config = dict(
    head_dim=64,
    bias='all',
    tie_word_embeddings=True,
    parallel_block=False,
    init='normal',
    init_std_qkv=0.0395,
    learning_rate=0.00253,
    lr_head=0.00462,
    warmup_steps=200,
    decay_fraction=1.0,
    decay_shape='cos',
    final_lr_fraction=0.0,
    batch_tokens=8192,
)
MLP neurons of a small language model. Each row is named by its layer, matrix (up: input weights) and neuron, and shows model dimensions 32-95. Each number is 128 + 24 x the weight over its row's rms, rounded and kept within 0 to 255.
A block is one neuron, or neurons of one layer that tend to fire together. After each block is what it responds to, as a language model described it from the Wikipedia text at the highest values.

L6.up193 [119  93  91 115 170 106 142 177 124 161 193 163 179 131 101 150 161 126 142  80 112 128 139 113 145 112 133 125 158 133 116 109 118 137 142 120 126 115 142 108 105 144 136 101 110 138 104 139  97 177 144 158 147 129 113 131 104 134 122 120 143 130 125 122]
L6.up239 [184 112 130  94 108 117 128 117  97  97 152 120 157 150 126 160 116 121 132 158 123 145 103 139 120 122 162 110 116 122 169 108 110 121 109 111 130 109 118 111 169  86 116 155 122 132 140 135 125 110 127 132 138 113  61 142 130 157 162 113 157  70 127 137]
L6.up283 [110  98 155 103 151  94 144 111 134 129 120 125 126 121 142 113 141 139 116 131  90 147 148 132 157 139 108 124 130 147 119 105 142 152 139 150 154 109 125 111 172 116 120 137 131 152 134 142 117 169  93 104 126 175 101 156 133 140  90 128 136 112 154 115]
L6.up409 [166 122 134 124 158 123 167 129  93 143 142 139 119 156 108 117 160 132 149 116 140 106 112 115 188 110 120 166 152  93 151 118 113 148 117 156 135 224 121 150 128 101 127 137 156 132 133 109 149  94 162 114 106 108 118 140  78 110  80 127 112  96 142 127]
Responds to: Year prefix digits. The first three digits of a four-digit year (198, 199, 201) after dates or "in", before the last digit; also coordinate degrees.

L3.up180 [166 115 117 122 101 130 143 135 141 115 140 126 135 134 142 136 106 118 119 171 120 107 112  49 130 159 139 127 150 146 108 149 137 140 157  91 103 109 131 132 110 150 141 123 107 166 114 107 120  94 158 152 107  91  94 119 163 109 104 130  97  92 134 153]
L3.up628 [118 136 121 131 120 168 112 111 110 134 189 148 172 102  92 129 143 123 130 144 174 144 128  98 102 154 130 126 121 150 166  94 131 130 104 127 159 163 137 155 121 109 125 145 130 150 162 130 146 128  97 132  72  92 175 137 156 124  79 122 107 138 118 173]
Responds to: He/she/we pieces. Tokens spelled he, she or we, strongest as the first piece of longer words (He-ight, He-adquarters, Common-we-alth), also as subject pronouns.

L3.up108 [114  93 137 105 171  81 102 128 140 163 160  97 118 112 143 124 122 114 119 102 137 118 130 118 174 153  94 144 114 138 113 144 137 110  93 104 158  97 158 134 102 155 182 131  98 184  78 139 106 100 125 134 141 143 128 142 123 111 164 119 154 152 120  53]
L3.up354 [139 104  84 131 144 127 146  86 139 158 154 120 107 140 149 148 136 136 100 104  71 148 122 127 135 120 169 165 136 151 133  83 117 148 145 104 125 118 167 183 110  89 136 136 102 147 112 154 135 116  98 124 134 190 111  88  96 141 171 107 165 121 119 102]
Responds to: Space before number. A standalone space token right before a number, mostly in table cells after a pipe: points, years, coordinates, attendance; sometimes a name's capital first letter.

L4.up78 [140 143 138 124 156 114 108 154  94 142 137 112 143 139 100 145 117 181 114 135 161 126 136 127  86  96 125 152 123 133 117 134 165  94  81  97 114 142 148 115 114 111 125 151 140 163 152 135  94 115 128 149 119 142 168  98  89 140  96 132 179  99 138 168]
L4.up118 [ 93 130 151  82 135 122 105 132 124 114 134 130 119 133 121 151 156 161 151  98 121 139 115 105 117  98 143 150 136 134 162 175 130  69 132 105 139 156 103 128 131 127 112  86 171 149 144 136 150 160 143 142 137 110 140 143 119 118 127 132 128 135 201 128]
L4.up152 [123 158 111  74  85  98 111 106 144 150 107 127 165 141 120 104 140 128 160 163  98 142 112  70 159 146 126 124 141 130 143  98 137 136 118 148 125 148 127  94  98 135 152 107 103 151 133 162  92 156 128 127 141  72 155 117  60 160 138 121  80  65 151 126]
L4.up291 [129 108 106 115 136 111 153  80 136  86 145 107 149  94 135 115 135 112 136 123 132 106 108  99 169 114 108 110 147 126 143  91 143 132 101 147 135 109 116 125 129 141 107 137 129 125 143 121 108 118 118 124 101 121 128 127 107 147 118 103  99 171 111 126]
L4.up519 [119 131 119 116 177 119 178  63  74 114 113 121 171  91 121 142 132 147 107 149 104 134 127 127 135 110 123 128 134 106 127 121 140 149 143 105 136 101 150 145 153  82  92 129 161 121 127 119 140 146  89 155  93 167  99  76 133  84 122 128 145 142 105 144]
L4.up570 [145 127 165  98  93 128 154 130 135 175 118  99 142 124  70  71 120  96 155 178 127 113 130 123  79  97 101 144 130 154 126  67 132 108 111 117 167 105 114  89 105 143 153 129 130 148 171 132 145 109 123 132 137 125 119 157 115 172 126 155 137  91 138 144]
L4.up589 [163 116 102  82 115 152 184  75 135 185 127 145  91 147 142 130 134 133 183 129 123 140 146 132 128 109 162 143 128 139 135 124 138 154 106 118 145 131 113 129  91 156 213  55 118  88  78  78 112 135 138 143 126 115 167 146 104 110 188 124 118 117 118 126]
L4.up601 [159 114 117 165  67 106 189 129 100 132 109 125 148 112 110 135 151 128 115 155 109 111 112 144 141 117 140 142 120 150 140  85 118 129  88 122  98 177 141 107 100 143 122 101 103 137 113 136 113 133  55 135 120 151 133 140 113 106 153 120 106 117 129 142]
Responds to: Year prefixes; article "a". First three digits of four-digit years such as 201, 202, 196, in dates and election titles; also the article a before nouns.

L3.up241 [156 164 139 101 108 144 139 171  97 173 157 123 106 182  99 144 157 184 163 120  96 110 123 122 142 125 162 163 110 113  93 118 139 138 152 139 131 138 123 113  59 115 128 158 133 147 113 159 171 126 140 146 143 113 181 124 115 143 116 138 106 122 119 125]
L3.up297 [163 137 137 121 120 116 116 118 123 117 178 139 183 161 101 142 180 131 119 104  90 118 114 114 138 109 115 157 144 122 107 141 101 167 147  88 109 139 109 114 156 168 106 115  56 119 135 129 129 151 150 120 129 103 130 131  97 120 117 150 123 132 155 110]
Responds to: Year first three digits. The first three-digit piece of a four-digit year, such as 202, 200, 193, in dates, lifespans, date ranges and "In 2001" phrases.

L4.up20 [154 169  78 108 166 158 122 132 125 142  86 112 107  91 133 106 134 132 123 118 115 100 100 117 126 139 136  87 107 120 123 121  92 154 126 130 125 137 139 160 124  80  93 133 152 139  84  94 114 125 179 169 150 171 109  88 109 117 124  90 173 154 158 128]
L4.up255 [135 153 103 126 117 122 119  88  93 129 118  93 133  92 103 138 109 160  89 134 130  74 131 144 142  99 155 117 137 136 153 118 119 181 148 177 162  86 125 134 100 116 153 153 119  97 157 122 133 152 112 137  85 132 116 144 122 105 140 111 114 158 166  89]
L4.up282 [128 147 128 131 125  99 157 161 100 123 118 115 151  89 110 138 127 144 127 128 103 126 148 106 151 107 148 112 131 134 113  80 130 153 166 104 117 162 159 121 123  97 138 157 107 124 140 123 100 148 108 142 149 143 111 139 137  88 153 135 120 112 149  92]
L4.up379 [156 142 113 130 136 112 110 123 129 143 115  78 196 118 108 146 152 154  93 106 115 126 172 149 136 160 121 132 111 100 137 100 173 130 111 118 133 109 145 149 192 125 111 123 166 112 142 133 143 126 148  98 121  66 107 141 143 146 133 121 130 146 141  85]
L4.up501 [155 119  92 144 136 115 133  84 147 181 137  88 185 106 118 128 133 146 157  94 100 121 123 123  61 157 135 134 138 145 125 108 100 123 131 123 135 108 128 109 133 125 148  95 110 154 137 133 149 154  69 129  99 121 163 148 128 139 139 113 137 104 143 116]
L4.up503 [146 144 135  96 132 102 128  79 128 149 154 129 126 120 110 108 107 138 113 126 129 118 158  89 134 121 150 106  98 125 160 119 122 107 119 139 155  72 132 123 120 126 146  85  92 177 135  97 147 122 113 152 111  99 130 130 126 142 173 129 134 102 124  86]
L4.up587 [172 112 119 169 154 121 154 120  89 107 126  94 123  87 152 109 131  98 146 110 133 132 121  82 184 132 119  71 170  87 112 106 115 163 127 150 147 128 125 153 110 126 163 152  95 143 145 101 143  75 107 138 120 104  87 123 121 132 141 107 153 157 115 127]
L4.up607 [150 113  89 107 123 124 148 126 135 156 173  95 148  89 120 166 156 154 100 145 140 114 109  92 174  99 139 112 105 181 104 130 126 112 150 100 138  73 116 145 124 139 153 139 109 115 139 115 138 124  98 118 126 121 130 142 178 124 118 143 105 128 119 100]
Responds to: Space before numbers. Standalone space tokens directly before a number, mostly years and dates, as in "in 1978", "February 24", "| 3:19" in tables.

L6.up26 [136 165  67 152 145 108 184 129 118 135 158 115 152 107 110 108 176 115 163  89 117 143 123 128 163 117 134 133 138  98 112 119  89 128 145 146 144 152 122 113 127 126  84 105 116 142 140 142 123 127 131 141 133 121  83 137  87 123 118 163 122 107 119 103]
L6.up177 [106 150  90 104 157 104 134 140 108 171 134  82 118 144 111 121  84 106  85 143 141 155 181 102  82 165 154 109 107  57 133 142 123 101 108 122 159 129 125 110 114  69 130 114 134 153 132  87 162 164 143 116 126  78 107  81 133 111 133 150 165 103 117 147]
L6.up197 [148 109  97 120 124 101 168 136 108 150 190 102 140 140 128 114 131 118  79 108 122 124 111 122 173 110 152 143 148 104 167 123 179 108 117 152 136 121 162 124  99 140 130 130 151 165 154 122 143 132 135 132 130  93 116 183 130 148 120 114 140 148 145 121]
L6.up310 [148 124 111 101 139  99 179 105 119 138 127 101 120 131 161 139 109 115  74 133  56 167 109 128 105 123 138 116 159 136 118 122 156 114 118 174 128 132 170 169 140 129 117 134 143 103 130 172 145 131 158 122 152  86 122 126 128 108 127 174 127 145 140 128]
Responds to: Space before years. The space token right before a four-digit year, usually after in, a month, a date comma or born (in 1966, November 1977); also before tennis set scores.